python train.py --num_hidden_layers=11 --hidden_size=256 --num_attention_heads=4 --num_key_value_heads=4 --head_dim=64 --intermediate_size=1536 --vocab_size=5025 --hidden_act="gelu" --norm="layernorm" --norm_place="pre" --norm_eps=1e-05 --positions="alibi" --qk_norm=false --attn_scale=0.125 --bias="all" --tie_word_embeddings=true --parallel_block=false --init="normal" --init_std_qkv=0.0256 --init_std_o=0.00545 --init_std_up=0.0256 --init_std_down=0.00545 --init_out_by_depth=true --optimizer="muon_variant" --learning_rate=0.0086 --lr_mult_qkv=0.4 --lr_mult_o=3.0 --beta1=0.95 --lr_head=0.015 --max_grad_norm=1.0 --warmup_steps=200 --schedule="wsd" --decay_fraction=0.492 --decay_shape="linear" --final_lr_fraction=0.0 --batch_tokens=131072 --max_seq_len=2048 --doc_mask=true --train_tokens=567200000 --max_steps=4328 --dataset="wikipedia_en"
MLP neurons of a small language model. Each row is named by its layer, matrix (up: input weights) and neuron, and shows model dimensions 0-127. Each number is 500 + 40 x the weight over its row's rms, rounded and kept within 0 to 999. Numbers have three digits each.
A block is one neuron, or neurons of one layer that tend to fire together. After each block is what it responds to, as a language model described it from the Wikipedia text at the highest values.

L6.up8:492514516498470533542496459562500537530372467501491528520560450519506466460586569509498606488446476505491511575431531430519476484485552472524523534439462489464471521456486492480510475481452517469489502497446477483468558583551560501514556529508483552458456573485459484525518496528433518550593500446545430560585463553527502492487518464536476437549460471531439491571485509584552525485497
L6.up708:475520476590475533536413448550462537548446424564496498515481571481513488496495521511522545551488548523450486517520522512484460458517522512512498412449529475577463442392479549504579530506523529484487447525464505495476538561458503548536555423508439492476465530488502553511488634519499505498449460430451421505505486531506551495444466509541507475556474504528544470464500515518494556460560
L6.up742:527573499491448495560555502553448412454527596543491509465567501445555499520476523532519510513512523530528566476454435497432511454516521558544540442475506466514485532457572553556543484494497570464557466556484500504518512523473465543372458575471462445478514526475447507457495565456506521520487521489530501466485518538553515494485508559480479432594448545488455507505519458521492532481477
L6.up842:523496490483515450505497465491409473539465502528468500574513519475509518469465479459436565528529507554557498554451546463500527477523491437483537499464537396546517525432465483529527508506522478467521520539517455452475504571462542507495547487526471471477512524574532429502479497573432450523508513517444521518521548519527460468456526549532484464422425514594455430530515449565578570471505
L6.up976:565508414515467526522534548515443479453482483482520500504489474435591520476470501494516517414495500518509526459538532467485480469575584445487582523451520532528414541455433429409452602438549512432516475473484584519536506570499550518480501579549490503432491525525513496617468551466510530572511496497467512475480511593497488480505449490497543502479478522532522425508419428493545500478591
L6.up1239:452576518503490464544574450579488510473456561498419524498534502507465484442520563512557528462530514546515537494473549515451596507530517408442589537521510533479535513446468447477543522502548468502500492450462524417477525503550568559437547524505464580468508568492489472517485465451438483475496442464588467512457541549561540532536456457457497446561457544520471494451406528504478533499519
L6.up1394:550523537528523489515472464512514483521414500542471441536481406483533506496498557529548521540451488526466406485442519521543526465499506551538511546592553540524473478415559503553534528558531531516434428515456530439459522496497536479546538456522487543545497523545557543448485521470525491529489567440440471521493436540465411450471500486511505485535511485534457491498461483497481501472573
L6.up1487:443578490526520505496524456508447484524480495565434487527513458497518454542509514448547492525510503511431527530495494536479484491525476516484467405494565478579457541540460514499518504429499518453536533518511514533426503560509556502555461549515457469436454512486561454455519497528447513478464528483495471459513530559474466510516516440508471424473449485412476528587535512547469534484494
Description: Coordinating conjunctions that join a second clause or phrase, mostly "and" and "but" after a comma, also while, as, or.

L2.up301:443538502458531539513469442486536493449432460429471546502541493480471454540500474481598403578576464508563528487542532493616513507537455534415531480465454524543449563464460434507508548521573538487504561453507581522426539580512605498497529446448471469493477502492499505448474543590537504505527511504530511435500475507465496495445481504496466450433506531512431562504587512555490492536506
L2.up337:528545579487518490557560469504508531552468532462526439532452525498456470517572494426550464526463437447514489495512516549473502582504548411513506529453545440550454516527512419533531439572491486485466496477468542484415546580522537481512532528508484440410516538469537470472434549498495463493522481549511524458536444546458496537462423519550497526515481461484500479491491449517540438520527
L2.up394:539576533483457526562519505487573522471478504513515404552453455477533468548466585546504515461491499617542452533534445463507442530473542537529489453479496466480465500535519402453506424519507534529478490540453527482493570508441506475538520536521530494468519488532530401478480549525509496445502511539562501458496449498522537503467432511503462469480454504552552459501475478549520404476518
L2.up644:543453481544465429490491471505509457560469611484531441434578461522506495516499544463471528441526516501504503465482526546472475457470525451510541490499538436473476482470497515523500507535574474560514593503504531501512563504507489554515459535468508473453536452500471527453498501490476468557531508472492461469492408478523442565486580550490392477541474557485490453518523492380559466430496
L2.up704:594547506523455466537486425463503581504517492488507504522507617499469466502467529500479502487480493583495444475513483502463496500498546458536578531451470513511472506415420521486445493491490580560473515556549475400510501487480516466451564469517509507457527463506497533498582563472487506543518463501527504478503386553407515453449561522520455450507476513542474444549445516502483431430505
L2.up1298:467452500601486443466470509473504438489482454492563426433460471560523469518445415418499526547480497534526594527481485493522539461465596482458467549469475491504535478480559538552463504521479516535469547444548498550464494569484584495501557497429485469470513551510498466523487527470520485476523458590451483429440460500472445460470522538559509498544480540519476488537506480533600512501526
L2.up1306:542552528476566571459542469514494487441426542513516507489489497471480476460484548453553454553496552543488485487456479515482488461557456507483527568481524560480464520532428485549515480504499420487478526592541453555567493517504512486485522464460507455486497479459472473537474497599540472543558431477516483522521465579405493469470490468479475478462490517568500480531510476538559499492578
L2.up1338:497514530520447517511536508462532541484454510449483544586493497488475451521465511484569492556418445570463504521479441536564477391541616446491532538413497506479521508541484412383503453470516509492567466510467503497437484552434486490530514508500477566488511534477440414532490526508504555496535453472537522467465451506501523456487566491475553446524479547461542410523515443470518504448562
Description: Conjunctions and relative words right after a comma or semicolon that open a new clause or list item, such as and, which, but, while.

L4.up908:505436473460501459501500425492515478446462528450562462457505513545453602489534525511471462559432615561507505455533547529505492405576461577512539459532520426511547500478456493518525518470564496390569430469473482486517518510539556513527516483582473564488496487530483524509511545544487541444438529441417444564484579517561479514516534489511508477548456463505504486510529458508494521427468
Description: Coordinating words, mostly and, after a comma or clause boundary, that link a new clause or final list item, e.g. ", and was", ", or", "as well as".

L6.up373:538498485450495557528456467475485503456537524422490500517501449490537496497479543449504508521595505490441492444506477525526490440525524594473484544532500553449451470436495454528457511501555538465494488495494430487544506429421439509506463500497513519478465502484548568429540468485436495493517481494558506545506532547506539478541460446518532491476514490484529543492461555450508521551545
L6.up794:468492485478466503537562459494508541511548508541550480463532513467531540510480506504516542515534461539489428529448505470454543441537569476510495565517531451497456519540596481536532522461476451489490491504508511499520507485438497506451456533421498570555501442530545458460412470505492448480580541508424448557451479477482535528490545544457478559480485616528474446457469489496514520546480
L6.up797:500547423446507515581525542497469505509510496421495496526525481529477414541545502546559550502472472515519515447511477486496474486545503515477472512533550472391517405457515457524524466488505506486438445492445461529433524496580464516508437483473491475562484534540470417499615601520492567525448482533562606487517551468509533528522535540482508520508514526495502469449572584481391484481500
L6.up834:485461496478516593483530454539486427511528491452553461516487459431519484521508524492518537506513490609551509456506449450459523485469535513528498501584453525555554442574486475517436471526535478507502498508528466522530520510470508549450515496549459500481430547421473549471483501560446533549521489445617504500539459541467581495492474493524486507484504425501442462461510562467474550482546
L6.up1085:502547436572514527541447478510454503570532565509517473426499548538464474495503502476522462410517498499515473417458543559519544494469519532468493546475517518422545505581467444548560533450496553532542543423546457501524488470504478452506506422544500472500516503505585516491549510503439469495500486464564598503489489526463458509478461490508503521493437432483434465561401530507497491489446
L6.up1097:468518513512502568475508506478489503517474502485619471572443498465508512487493544478500573497495516459433499509472431401520579494529503523498559514441554526569546485492527447541512557527463525474494507560452459466574467475532540434511549477479463510566498506471559485462545584452516561441506494433445473534476548556526480531446573519547557516454491496490497504524503494575549447605442
L6.up1176:539509501495525497572493486498536508456473511547493423507578523451502428517466552530554462466483532560469460476514507482524459436527528475524511428519464420498521470479561438546482481522534560549482462488521485503551475513505567516532402522529517438520508509417524453437602485471511489472471446565523473542517496527514532484488498559525503551477468502527494544501464553496502468470505
L6.up1322:544517404458441539554526468518467488568537492398496512499525515484513582518515506518553591471509496476486504473480473468462489431495435461556474464493523506503561428548477557515460482464527529540538531393483424531547506509488491475544517484452525511507468508450507494485502553507469504598560499461506498478465509493548501520516518534476603585463545507515528487502455464458475535467473
Description: Opening pieces of years and row numbers in tables and lists, like 199 in 1994 or the space before a row's 4, with the final digit to come; occasionally mid-word pieces.

L2.up322:479514507519477621577482521470559504462581577519489481441496492584481399506419546539493551432537536434507567544535474492492449563490507479503541513451476501402517531529536481546511521462485504444507450423497455470449507479563543514523510461563546498440567482429554471502528511507494483485469623531548499533509448507452465479531535495515476477476469524538466508443455558529416516486515
L2.up614:535484494481456487481453527470515482501476481514563486536551478566434478518463479462508507457547513536493491533500401557467443461550516482496528507435539598466467558482479475438495498549484433492429443514565519483526479558527489476554521523448554520490448505483548368567479486499513561523413579555513518484465524489421525563512507504526430442494483487471526501479539505568491455514502
L2.up776:509473561480469600523455440477593500456513561453457565470476460564516477549433517564507476563480445519523468499503501467445449508492407463502509502511513581496493510556509489474524515533526514533490482486446515520533522521586555468485567481513592464474472499499514511559491467498529438553393492547546557478499486387450471470460500447466556430494518499495460498536517543437531475496582
L2.up883:502501502487462517507514551531434476506497496489475553459478461521555493542526478553456520529474509500482540435443460536487501539550583559470465525432474423508596543500515514513435434541461445457512543469579513507476471478471406530585460490429539480493511499478492520513520435450532507561464510457522555492458580477483524513546477449469500581478527486486575438499432438465519566541487
L2.up1389:536508516540497548482492481509501498479536565481456471530475438528511533504482490465461491523475487501378556550512467464536514547550409567504475515536458517541540441468494443454510479491515495465541514397540471535523542559501529512524447532591470500473504528524495490372499571430463509489497497472515521531495422551405388438486582501489496521575465556476456425558458504516441495493576
L2.up1432:486502493525571500481442477509545502480458457560508504545437471506529509472483451543548441492465578516538470399467466430458519555479492450495494564562528505527513456510483426549455449500475452459495492477631545529478457487474602480492460571518586521563476526483555509524516547488469508511414498478574529488506467468503489510547519468445499515502525462499480497520460469561507534463533
L2.up1501:494473474516387596498568518446520435510513547496500477492483538474490485432485524475510519437427533450373485452480480507435516603530453570515516478498482548534496443466478461447486499447411484510513477475561536577460556492439517455522420479497496532482500576571522539528506474515503466491479470461528588484495513484503474495441493419460499490516505528518556545494451430506571460540555
L2.up1521:494511502508492499567502472479443443494529528540476475484558477606406492586498469477456499461499499393412500514503512514513568490515522542489495507450486475499498574501462544473500462399545473417516470493530485411532500550533540518567508500513524508451607507471543428481585550505555500505552541463476434494556459464464528491480531473494559483531539481502446466480463460440558471502491
Description: The three-digit opening of four-digit years (199, 200, 198, 177) in lists, tables and dated prose, plus occasional mid-word pieces like OR in NOR/KOR.